From a checkpoint of a small transformer trained on Wikipedia: learned positions.
MLP neurons of a small language model. Each row is named by its layer, matrix (up: input weights) and neuron, and shows model dimensions 112-207. Each number is 128 + 32 x the weight over its row's rms, rounded and kept within 0 to 255. Numbers have three digits each.
After each neuron's rows, "fires on" lists the tokens most often at its 100 highest values on Wikipedia text that the model never trained on.

L16.up381:134123148089143134100112115129095105168110172158151178086090077185145085109151096162180111130137116133124048115136115080106113154107163150088093081102151130145161132061155100191182125142128115099158115111151105122090152143044078100126116132123117078138098130180182118137131151146168178153
fires on: "ur", "an ", "g", "s", "r", "y"

L8.up195:133077198114134134099100203100157194160109116147159123121164062116079137131131095126127125147157103160129160106066148110173098185047127111180152100110088151153145111203098206090118109144181086114112126141071114143151100120175131092073105145131136197111117129164098143089145148139150113120
fires on: "n", "s", "-", "el", "in", "n "

L22.up460:135134177162111160128151132087183127110165095104191134175130126075110128135125125175148120143073105145151131130137076182106104064112105116152151073132150091192111155113105146095097241171090132105129124144143057173086222093132114062083144151145131159184160111104156128072145118141148146178
fires on: "ti", "th", "si", "i", "ou", "d"

L11.up232:102096116125104103166168162129117134116145136152124196106141088101219107160136121093166149127134108190101125134104110072097145130187063073094135146124139091167178135086162090156081102157181180090198105110105178147143166083132143141122065149148095077115093145066127106108117071166135076211
fires on: "b", "k", "g", "h", "d", "w"

L7.up446:120132188143127140127211171167138063136157120089150174093107139177111144170127130095160142085154098147125106090133127159149099142142159113125107107129144112085099154124061147159157199132155169109198135143111150134178109169168116163149126018139118102110112176130140120051129128117083117110
fires on: "un", "em", "or ", "al", "or"

L11.up223:145134079099136100136158106165121093187124168156121160068155126131095148089096087128149168162146178157093068118159101148132145082117144108137097144070127066134130124141124124110067059158154140216064163130104125123125093129138104114118131121114129121168133169100163080155106205141136096140
fires on: "ir", "R", "an ", "u", "ag"

L12.up272:138084157114111103115169145074143087088119085112108110075127110122154112096101081113100080124147178175122133151065123173102121188148123102126089173170100126158205130145139149117171105122134167133135184116197145147129143142057073100136152128161122170105116126167119122127133112167195159063
fires on: "a", "i", "ic"

L11.up463:124144168156173127103094125150059152163172132123112154125139175153111136132141095109056105083121132106151180122148082102164126138141158101098145053107149128133139105136153090158126097140135136119140065117115119105146136048091137121120121079141153145067101086196138133203139163186101114105
fires on: "ed ", "s ", " ", "s", "-", "ing "

L22.up703:097098069056066072102107145077159149162115113196088089111123044105101185108136052111074147148128108120131112093132119111181145108124153126163151209117161126193145081124125102101088131123071110109065113140133109154123163112108170119143112128156070086118144187073161127116142097116034138114
fires on: "or", "b", "w", "ar", "an", "am"

L19.up108:175089120134155120101147141081155111095097125116138169114130100146132148168140139139102112125080125253114118083129060151154119159205170133150168112109092173135078137109114108107174053145156116163145155103140075072107166104094109081141134122143081137166133140140158138117142146096119120147
fires on: "e", "c", "m", "ur", "p", "ap"

L11.up282:181155132155109126069110105155155121111181132101195171123119143111116122092164092122089146134156161098184092107184087196140120123173129140116178058190148148105143112118159151081129099194126157067108070159061124121166156140090174156089071102180108166100155094155118124103122144146150105070
fires on: "e ", "s ", "ar ", "h ", "y ", " "

L21.up335:156114174101094112139135114082079216089178079162182090138126130141141115175174099150088137115150134075149051140113088131126077161108165120133098075131147201172123101063152172160090133150132143120128116155133123168164127111135121098103108155160119078132072125168105120105115137147180137056
fires on: "M", "H", "i", "S", "u"

L4.up594:142202170105139101131143123132159102141147121147121105154131122126111108151091080110114122138149152137208132077158117133153118199074097139082116122141131166149096190166137172153157135085130073119120108150114115141079162140072112208124147126108160105083189085159165108130086120133136095105
fires on: "y", "at", "y "

L15.up433:119117152122145212125086145105164134177140135101128099128120107161182111088135111124208073158117157125139102109173172082165092123150102125117114150124097163105120167134101154185133120102167135167093120115152096101095085114158116111090153175104099128100101113193110184115152094106156036097
fires on: ", ", "a ", "ed ", "y ", "the "

L16.up482:148141151115122103156083131120149129143088159116144131137078138138067078140150131089105094166137103068110083104092138164164135093108117089071082104128129119113164215161138153189148111095152076148092130123126116143141133087108121162144118210090214101140065106161173147162147136124188145160
fires on: "g", ", ", "-", "d", "a", "in"

L8.up210:141148147094153163175158103111109081117084119091161141136094111120173061214119120133183111185141126125134189153117126061137111100154083119177125113093106150087147113159089138085191054172126155127131113102137129111135186115138107099094203113131134122168123128147131165120145108158168197148
fires on: "om", "ow", "u", "e", "por", "m"

L21.up746:113082146103171116120124158088134101098183172174179187128072118117131154149134131201135079208142118135114108126192065112147092189139150137155151127118133093133138094113142183118130123118153122157152136143085134102093137180088171184094107108097191188097125111109116189111106155094190131146
fires on: "y", "| ", "ec", "er", "con"

L11.up158:154129164146102081140142142073132097157106159140123185112128117129117128144088129111130150152117177134104102174155100148244140068156129173148084107173091108127168159141129086147146200166126124071161085181144141117154125126104177123188142135146149115078110082110092145152081120087080063201
fires on: "d", "g", "er", "ou", "w", "ow"

L7.up620:090152065130149146157159159083126178099108123116160141021110188148141164166134126123171118160162095129112120127223164191181178168117147136111139152175139117180193113125144128170139129138197119097119109119120123111164150087115141118114125114122102114157129141153046122143134096103183090150
fires on: "r", "ip", "am", "m", "p"

L15.up306:121147128137059143136136071107133163168124060112094080122111096121165143124128127183126125141191095188112132109122149100119095161136109115131137073109050161135161128133108095170161170165121112151120141126078135084097180120128122074122121147101145130118118130156104129211170127125121125106
fires on: "m", " ", "ar", "it", "ou", "the "

L4.up74:138159228141108090158165115102137104136127136154104099151165114155102091142111086101109126160159128123152132111156132131126130181116082142065076096152095130216128173153107141105190145145136176101087111140110127140152114134140071133110103172102097143116105151168164188110103154093162111124
fires on: "f", "are ", "1 ", "y ", "1", "er "

L5.up473:123135117199146149158176153166167143146106122111104117092113121096125153134127097159136143147093093105172099152166122071066109147181105084117166127158128135148139124175163071090198132191203103124160127151078090189115133095142085081121107077130094080113179144123161149116118109102161117186
fires on: "ear", "ad", "oun", "us", "m", "e"

L16.up87:121173118103103165132081118122080225125096178157171148158137155115151054121109141123115116098167164136187142145099151130106115107203146133117159127120150122090137115145140150128069116198129170125147132127127138134133086140073139174093122133196138116120123134093100105080098129136181082137
fires on: "er", "st", "p", "our", "o", "el"

L15.up178:135183157193017137129165144103081125136106089157064142122110182197145103159128153096155124117129138134105169073177095218159083142145105117109162120120066136148137168143123117108141107135097159130129133079152198163092137095151080141117099191126100123059127075169130153171107115116128135160
fires on: "h", "of", "al"

L4.up273:155125081151090150125114110146178156110116101179099134124175192123106093107140127149127089095093081123124161121166095101072134097127136107068112104159166087173134204076094131115117065127149131073155132116178136140178202071112132082137158082138136105095128105085107132139159093156166139193
fires on: "ev", "ay", "k", "ov", "ing"

L21.up526:174158108136151136118108142142074144150132154162111138089167110199044083138136121142115081186175133120136095120163113151108100073156072153133119089121121147152133131157122070117088166169130138084171089140117095110171137174089109148057138162158120141129146051127176153139121125111168088116
fires on: "th", "d", "ul", "st", "t", "ed"

L19.up149:150072218088067105157064109136181158130093093166119162155109101167125092131091106140073120137141164123106160151115121168122114101183153087139124154141128167128235151133145115152156111095152132051120159130097086132118111115153056131155144144085146110132124173115117116115108108166138132136
fires on: "g", "d", "t", "s", "k", "e "

L5.up115:135183154145088149153077182220162096161121074132112185107089147152146055156160074098121135111114145159097160054144098138117137132147117135124125082151125129059198074179093112119119115186116175185108146093142126133093120113129100077181141124187078114117112108128110135110132108109133119161
fires on: "al", "est ", "ar ", "al ", "t ", "li"

L11.up365:102089152110125128124096157140123155143132128186183171184127152123125142188115161152092106175148163162165157132132124110073134173163104120139136106056128111140154107126107163129098133149133124126161100102132157103132110114103169151116122087193192097133189084082149143099111184099129103162
fires on: "ec", "at", "er", "5", "3", "al"

L5.up87:153139058126163122123132122135171149170125032133125174111080136113120165129060178081165133091082130129120163131114111092128078120097114092118129129139101100134118138124098114102141097116095099117141146109170198101118107142119141153143162152088082067158138119110131143131151128079078198108
fires on: "ig", "ati", "or", "it", "il", "e "

L16.up724:133153190130161111149126163130205173121074135153161151097108096174141176170163176163104155172031086149126162136177119113123138172099186190100185117118085153103110136089106121094105106173115110128163129169169161116178152184119115137161114206100134140110132062073089109066145110079073055129
fires on: "p", "c", "ar", "y ", "a", "am"

L19.up147:118099141123171064128051141132121162159108199175088141096109110092141121107154113159108131105144100109088097111141118149129074113141130151119135126154096146139164122166085116140125156126040098172144089107121153074158148123125131159135088132170105161138131209156104149084112182150207133114
fires on: "(", "w", "1", "or", "fr", "n"

L19.up299:114106108194172092175109102097108163148124155142125161143135143119094078157167059154108114094103155152089138079163100143113094107170103123146089105121112086108176122123116122166151107139108144171159116142121098083127073080120067147091057184148155109134073105138148135109146144139148148152
fires on: ", ", "w", "con", "(", "with "

L21.up132:145128090129096094159190163097151146140091082126112123157110161089153206153116134149121129078184132152110132109137125161133142149068110133163119086138110069085094121098182141128138170197119122149114096101137168171176148122128143057124127141081191175134131123166096154134127114102132115126
fires on: "A", "e", "u", "o", "I", "c"

L12.up468:110144167137155120144128120098108089119149098089143067192112134109104154139148094092150103185132156115196121096125112133117135133131094127109155046131158141171087142170107153095147141119139133134140183159162128084104103130134171135129151149101178188126126070144170144147109179129163156133
fires on: "ic", "ly ", "y ", "l "

L19.up685:129111115139181104127077115079157168123072176100127147114121144152095155238154149124142136132144068121105113109119144119074132090186152189095096136147092088135119133121117118125110148146151141128171096147116186134146151176180095098131110141183144101099159127116106089155138174171119137128
fires on: "w", "a", "m", "i", "r"

L21.up128:083152143107111188178076113120124103104141078141210167119131132066118146135140118196142117119056138140099155139160138142080180070134100187061130165101130141097128104142093112092126155126138146061088170133132098127120098104104105092154152159109183168130111142165162139097090111100135161110
fires on: "d", "f", "p", "at", "b", "ev"

L5.up309:135113201135145125104141167069148167100113130156180084151066102096125153168135128120122074202144124151088147147045097141170184113105113119168113110086117092140155151130159157111147141074159061103057137119093118115121144090163136092096104156103132101148147136132178135127125095158151113197
fires on: "-", "–"

L7.up534:157113161178128127109163166136182147092102181084120145094123116184164141179095180165137074163133089040119167136153126160134126099120129123021159118116118121139121117094112098158122089108070196137165054131107117128141119112138140123120139128135157188085158138151109094119076166088123109154
fires on: "up", "e", "ab", "y", "on", "w"

L5.up541:181091170147101171144169126104161083093161086109185142075123156080170088079129127116130081115117124157128137151059082132158104155174144122150082148164114183110117118097082142143196192131109162014153117134124206161145129107116150115096133151092197154114127136108124134183125127142138182122
fires on: "e ", "a", "ti", "ap", "i"

L12.up52:158165114130107113156139134120102091126152094166102076157156142123093082164206169164082116105148187114125065106081091120071128160123136118114138163111134095151189161125152095099099173134110153087147152171132086089091147131183117143133089131142140063119157161107109109159138147104122092161
fires on: "il", "os", "e ", "d", "at", "a "

L11.up19:186141159159170112159140136084067149191157167155127116092144133085075077152160082124079198133088133066166127199113075134105134163162128128131111159136140147175148149164156096162100122148102154045155120166169136122129104216104108137151141115154134138100177135159132103150117147116197111124
fires on: "ad", "d", "at", "ag", "ed", "et"

L11.up531:103109184084125118152114127188151150136119168119127167125133077183117121140099141101132129160116100242162114180089124150178145070166179104060125106124171112080129079147133095083128099117112136112034140196162149173108097054124167089132172119111115118121093091103136153124089124211165067154
fires on: "z", "h", "d", "i", "g", "p"

L4.up532:092137181153121151148146136095125117080168097118118130140093140159149154178064098128137051137095161134126143145082121163137109160166173190111132167138104105105174117115139155127125176104162088113201061069182114142132144131110209126103147086073195173178055122119187169127152158133140207152
fires on: "e ", "le", "a", "c", "i"

L5.up237:168080159156122127098130110124146136125155110062106097138113117153107154120110094118125159168087073117155136106154104091157156165137173128135123097130164137162117133113164091149142106065031107182110140115168172117121144127165137121186139096159122115144143124161164080126099053163171168100
fires on: "h ", "e ", "th ", "l ", "an "

L11.up760:156165090092111143098128064129127132105187171150110120197111134175131107145168172108105108075119137099159113190147055059082110182115109084100125149101108130183102150106092150109141107144069155138194128099156152073088086144178119148133132137132083091122109133162109123105092186103072170145
fires on: "e", "d ", "e ", "l", "il"

L17.up148:114090130157125101071103142109129149170099161140132150137104111175193128134126144137169105133159139198096097067102086131100114091182145155155156138112135110163113153138128144147116133085116124157139194106114164112154146097145093104074143151183142166154108046107131156101149116192110146133
fires on: "cl", "ri", "ti", "v", "t"

L17.up235:057137091156072137098178094141150188106116091131178078124162150091074108123134141177161125181172129150140093138109172134138082072078125098139152128155108115164115067174157174092084120074109174154104106152129101149128121125160108134102130118150158095205140103121121067123098156144126136163
fires on: "en", "ar", "or", " ", "n", "th"

L16.up582:150106142110122164134119121128117112140143187119135101121124134123080174138122063092133111116089131119127109171156115115185140111128145175111149123126145166172110110163098186156085107167136124158122138154143118100125125052152036111091219139121149118081115193163133089120168150077139127100
fires on: "an ", "ame ", "t ", "S", ", ", "C"

L19.up766:121147140163105139143110135086115160143071147118109200138112152151162121146141125151104120124134162229122102112162170137120179091174173146130177180104133122112099124064095139172150168160123117161104121106087057115154159119138045121136132172127157178136102153114143135094057167131063117183
fires on: "re", "ri", "ti", "se", "si"

L11.up658:165177111148108094198152152118072099135148129134147077081071126141121110149089105130193151100132095164199160116158180151191119050131148102139199080117105092134128162135098127156168106121110151148170086141173142141141070105166150118079125116067106143090082083151151097137137100172113126122
fires on: "t", "i", "o", "ti", "– ", "g"

L11.up327:144127155106147102086118109108109132116156185137199099123110146182169135140166098130102155168118094123115103143132119156179064125079130153144070055105087132149138166136171125157117131180158122163103105163144170160119167101137118072174114115148118104059190193086141141144122205064090195152
fires on: "ag", "t", "ch ", "al", "ti", "l"

L19.up84:102149158101093120093136108141100092124137116159165150111159130142106182050102107169099085100100123147138146163162196153092133106137158179106101156083160138068138146156103084110093123105075099089127146109133130101124128101124135131135111109130106185055138139086189133135139138152128206105
fires on: "in", "per", "er", "at", "b", "ic"

L17.up276:147121148159101135140131150090159132117143101100124133081123158097176125123106106121130116099154089085120112146110144114103152163139107200085112102159125116133120089141102196169147139133084186098134131074099131185116144080124126088066090163151090140188144119143153093171103160131174184131
fires on: "and ", "'", "a", "a ", "e ", "f"

L21.up411:132128123134091145155163113156208136125190113109136068124163114161141127205119132107131137088114094137133134145047165178130159118123104121179130105096128106196147167156161131181078100122153098104144149120137139160110088101086149115123134123102110152100174178122138134099160169103121161136
fires on: "e", "an", "en", "re", "ak", "le"

L15.up5:150149155056112124150140107199120142186166072138213121129146154041063106130095137114071143098146054096140158136210112112138149140089085110087054091123099105173185133138159109099069100121079091104168150117168108111071097131118130081165109181094130193092142106092224161121142186142175165141
fires on: "at", "ab", "e", "at ", "er"

L4.up462:109170142137118072107104082104123063159115142129133150192053120126157131175104097125131084182126125139109136081094191073107141163108076140196120054123158146108165136084086114188162144136121143106108107169142161161115125122065096122177185124143142084137096107189117120178085118169103179145
fires on: "ur", "en", "d ", "on", "g"

L22.up721:111139143132111151139122158118072191124155055122173109102083157127088104148130166152180109120114161078081108164139106126107092108140056095098116113160116158163112177092141144136164167175086149128117160079124110153129189057123101139103081132119119176159121111086124121106085122105139133106
fires on: "i", "c", "di", "e", "ti", "ri"

L11.up264:115127102141086187134162176177122128157135109123089128157075137094113118081101109106121153108149124108181165087121099111123188150158096121174173150079042125151173143152179102073142147128141152094154161147176162153179106189147142116121115113141151133117124182112112134108082126163091149116
fires on: "th ", "st ", "d ", "is", "t", "ov"

L22.up438:139056161109135124089167094149159146170038064152147117148139103109157145101143177134106122074123109161169159131173062124121103139070149081159143122175075088138199137180123115169088113096168135129163132132159109082097180124146136077168122122089168157096142179106132076122155134137094119158
fires on: "an", "en", "ed", "tic", "i", "p"

L16.up355:111085128188090133146114123174154121101104167142117088147126155158157153112144082094137145111145084151083112082119122135197133136180076174084169083066110106186121122187108162161175074175146155123086112102121145149179127127099004113155091175109129140060114143140146114154146180163116102136
fires on: "- ", ", ", "as ", "or ", "and ", "t "

L15.up412:196129119076094134152121128105105062145119087165155097097136102135089125170120061159182094125094108124133140081152153131097118123081065124129179121107144092102121162163097125141125119149157088112169112108144135118187115184073118091056179115168148139142068116113176133117156127131134157137
fires on: "g", "es", "i", "u", "c"

L15.up532:102135119125115166099182172095201159088101102063114153093118111136120157164129137128096150117112105133123160168163157071145162161137140125113183123126167129106144137165095091127144078192104108092126100157115177132171158130133169129119095159106191138078117154133103133093128100057110161209
fires on: "c", "a", "J", " ", "end", "p"

L12.up268:124118164127115138146127103099095059147135182146128113145146077120146044118118202187120073131169070068106152152103112093100135105151070224139110113134183128160096143112174131164152129137094091147121100205116178128140177150126151137090108130110181145155080124101100159120179111128088138154
fires on: "w", "ar", "st", "ew", "."

L21.up431:086111137062148165141083105130192165077139100150114128074135106141167094159131152077118109131079162153128078173113122132146103167115172091146087162128100124079177116110145158110179094116197147123197104129090121127078136081083123144150130109092141093144140156149138130124112127172140187112
fires on: "or", "g", "t", "m", "h", "s"

L8.up521:122103174062161139186145135110111175145185144126129134174100149111197116202133069145185111125154112116165081063187097131164121078094171188102109104142116088201132151151146133182130161175182115096148122052150118157118127136094119089128112114083145067119120154072099133203107143119062143139
fires on: "al", "s", "t", "of ", "g", "y"

L15.up124:102172144144114076132124111116097154121116171103149178132147095127161035156112145157148173166186097179120189178099093145107169108148121141088129141136083132146121143150148153104134126164087178122157111161148113144157153122133123131050109110149131092139119157072069179159153106149092080147
fires on: "w", "l", "st", "k", "di", "el"

L15.up564:142144191125145120096102144131125122169121161133121166121055066153113173119147130148063130157166133138122105115168082167100146145139129112100147100194149098138126106157185101154080174057136069068121124084180146190136132068124181159174136088145137177105138125170148165143150147189105153109
fires on: "an", "ag", "ed", " ", "al", "s "

L22.up522:185144111126146115181148142104131147076144110136141186114100154198102086141127146113174128055173112105108189094117120133106070123123083178091065128142084166140079135121107147169025105127134199189121106063168180191111160119175186127118111126114154086099120139150134110130120131104094160177
fires on: "al", "3", "w", "en", "5", "10"

L5.up180:063079139159101107149164110115095131068132125149132131093118142129169146070130065198163089190118141142176118200175095126108107179139149139146131121120144130145184125136129090110087149067156106120086123136118076165152111093114107122090127144085105199090127167050116112172118170163125173115
fires on: "is", "ic", "t", "ist", "ut", "in"

L7.up623:183132145192185138140184123104069126108156160126142114132122167179159113180149048114094127128128190166143185103164089202133141173139143113066113098084203192131114163070141124168040161154145091098103122108146141119143142117153127052136129119144084095079087161119072129092161135136146076124
fires on: "on", "ot", "at", "ud", "os", "ro"

L19.up512:140145152158155173099083186054195165151164123102169151067137159152175162192159123112095108117142075108092128147126092142083176145145071182126134120111119132135120205119148137148106104116133141160172097153081133124152132136108102117157147155160184161091149114185112128153164139043157115094
fires on: "um", "r", "y", "w"

L22.up420:149104144152115111186106142127139118144060159113138194129142157124107078120062139147120194093102096120136129131118138096137051111141166100133078125161138136142130059086110090125170133232127115034179032117147103101162127112097134136121129113098127115110192134161118191117128148107151144132
fires on: "ou", "g", "1", "f", "n"

L22.up86:120127099130113133126120080079081159148114120097154087141104052115163148133119128189175144115141122172065147144103083103195139135128154112114102094065149157155156126103094128167129083117080162157082139143110165091101142158183196103124072143151092135112096095111092148077197143135165169145
fires on: "m", "ic", "1", "on", "ar", "qu"

L5.up497:169095171127131147171179139151122142130131116131137137158122123089134084157039107128119051126178137122101170154119122194112126118157139116157103155135134097115154172162134150135147129100160102132126160147117160169161144135152063119155164140107191103108121125167170103101106160164146114093
fires on: "et", "ot", "ep", "s", "og", "g"

L21.up255:178128121151139179158087112105153136128141125181110092140086132066196125127152157069138137148137114091179126111166099124131139113108142095114153107093119161170114110130174138152174179120126157146152194139179130148197129125194131062104129105099053083174195065079108154109118101172120119130
fires on: "at", "e", "ad", "ar", "n"

L16.up306:119157063069104125078160105084085183163130144133152101068098079173110162108117091151129082117097150133133142085124145059160111092134150117135091135111105114134144118146105066129164181107147132122158133150139114105101172051120130111123098173130126143174114115138111134104123116099065096120
fires on: "im", "b", "B", "ri", "am"

L21.up572:082162162108139091130127152086113134178081105124148124179153091127075140129094126110116093081115158165161122090144175148132134143184143130117084139112141146136134124151177097110135130079144128142112143133162120172154124046087157106156127096097116094078091100114095077084117077117146108154
fires on: "es", "p", "h", "u", "ep", "er"

L5.up657:109105107136065091057184126075085196133120086125111104121077119098191108141113145140134091149124137106079100154114156058176140118159084126138126090119113171166123086118135116160162099071086140139114130129140132174126099114100132124168172075143096131165102146164135137161146137148137140091
fires on: "b", "e ", "d ", "g ", "on"

L4.up32:101157117204101121124123112147218098112100113184097176111139114097138115142086187100154130103122131149174125120181110165176049093103168108166157130151162151116098144191163128117079189100145149180190103195160096128121112050102098106136079077127130106092164090135101089082134132154143126161
fires on: "t", "an ", "ame ", "ro"

L4.up629:065140130119054121089104112114155107092080125153157154147187124131112082110089144125156138128117059111165155141142140170144110158124130090046108174104133091147161125090110103150101130116092169146148163089146173165167122045116142118188104123160144126094128093093161088133105106174134152142
fires on: " ", "ev", "ing ", "ing", "f", "n "

L12.up444:109110106177155120103109054101131215125130155111133100146161132136133099118105181078164117186124091112180192175138105112129132152128103150113126099117166136120033164118233150121146099197096089180086148184158092105161155137106189136109086188128078149134144130115074081089094158169151100167
fires on: ", ", "t ", "ere ", "a", "and "

L11.up737:144152093122151096102160169088143138125115097097120128170110146146135140178108120119129101212103140156057077140154102113115081149118098141173124136150075141099110074140184111077160128086198090121176140110123094167089166119144107117122095079142135145175086139158156163112174110099166089159
fires on: "-", "g", "m", "s", "e"

L12.up658:119150134178114148126153074001144098137123143173147105141109098110072127140091131149155130102104078132138120138085124159085151107145152075181115105111091099107101108091092096159172117153145115208119127166150130114092097139090098159113154095113170185125108032088197143117164164104174110118
fires on: "e", "e ", "-", "o", "al"

L17.up160:170100088137100136147044164104102145103115093126132128081105084127126094139137067101173046155129108030164104163126142097106099111185152091053157102166176099158101120173110140102124129143157165154210145123148070108162128190143084144161101173134150104161128158082174108111083138103087145113
fires on: "a", "l", "n", "at", "u", "d"

L16.up164:127179182102157135089146152148150151137129159168149161111173118134117076126145085165101113103059158143121180144162138092163149133161192125139120147148077110182107168138104132148137062113036097112120103162091122118118129058098112132147123109092152101139169139153093096155140120109141162109
fires on: ") ", "w", "4", "in", "2"

L12.up400:213135113108081152217146156153099077143121129141046193182111109125169101118102126111114123104158164118157112102120096129219076130160115119190147180127084119161074139086149113086128147135119152062180104135156136079095156174140152112113157100135175154145165165072118132107166182167115140089
fires on: " ", "d ", "ti", "t", "ent"

L11.up203:114154147204189143134141142035151128153117149152084123216123060097141135063190126158116169111128106183171132092138143168081113104148117111197147158070087116115102138111121128114102166110146138144132179135138090112209132142132160122110135079180073159145161071183137147093113119120123092125
fires on: "n", "il", "e", "r", "o"

L11.up35:119133123071076187092186120151163065170133093141172072182124161064103125094142191144181089156185103139145159084141155163124083168071099090124131123171112094143108105143121127102095163201146161100134110137155155193138159105088118106167142111123200154185137160176087153156112075094097116142
fires on: "oc", "o", "ar", "en", "u", "al"

L7.up572:160168114117181156152193160139124130086141133128064154137136165156135124161098029108142165130098108089147070138133107159151096081140147108160137091046135099108110164076135105226115160199119145134139167077133094135097171064110094110193144092078151062129147096153054132151163153115118165165
fires on: "ti", "ed ", "on", "s", "t"

L17.up44:176091123138123069103109150143132149149153180132112151119123137109131127120100153126158190143153120124148176107123101159122071146118100101156107106085090087119103078143132119111102182197154154136118171105110160193091140101112090055121105184192219102177081182086087126161085096074097141134
fires on: "o", "u", "d", "on ", "– ", "t"

L15.up367:134166194149118129095148176183147230097124160123065174127173170173134143136107148175150096171107171100185135087108116139139157115130120125113139081107082179158106154150139202140082076094099117161127136120123102165147055113115121125119138000087096106143094130088122144122102090136159163150
fires on: "el", "er", "f", "al", "l", "ad"

L11.up14:132136152105204130099172201151097146173072141072168148161099093148122114108189173154145145093119113140173177156082107137171127118201133160105112119054126118080194197190063167084181122160139118114125138184154161105153228120152176148096152121121171123158127160163172129139119114083183194159
fires on: "om", "ot", "og", "e", "um"

L8.up328:073139122177129128105166087114131117112126107166152120069126155145167154093086100079083094175137185102103131138157133102170075116122125067117148067086116083157105110141123140175194078141162087140111112161167118142102127129158126118137045124166146167117117113121094164100096145124100143162
fires on: "st", "le", "p", "ed ", "-", "a"

L4.up218:182073142121069120083117182083199076089102094114154135111126145118107097108148115098096109157140181082151135138179139083081156160130115064155134139169173126182081125129099108163180115103155056087108135103167115130125151161109092118121153186144140114140129136113128119102083138157134151071
fires on: "as ", "ated ", "le ", "at ", "at", "l"

L7.up573:094059153170123077154143110138120184141058129129180126192134129113131104101141137124058161152087131154129104170121071135100129147119161103144156114149098104088108140114071180102102141146125129101128172180144151142091164131138126074126120102098181110225125181171043136070116142109138128119
fires on: "i", "ad", "u", "e ", "e", "tic"

L4.up395:099145120171174149105155232142138141127095134123156183125088153137112141148141088142088072098160140145120151138091111109143086163124149118125156113169106128107128184106049146135109065077095135134133093098165129173122106133136112145093101056127149115097051162115111103091111109171150132149
fires on: "or", "or ", "f", "um", "al", "all"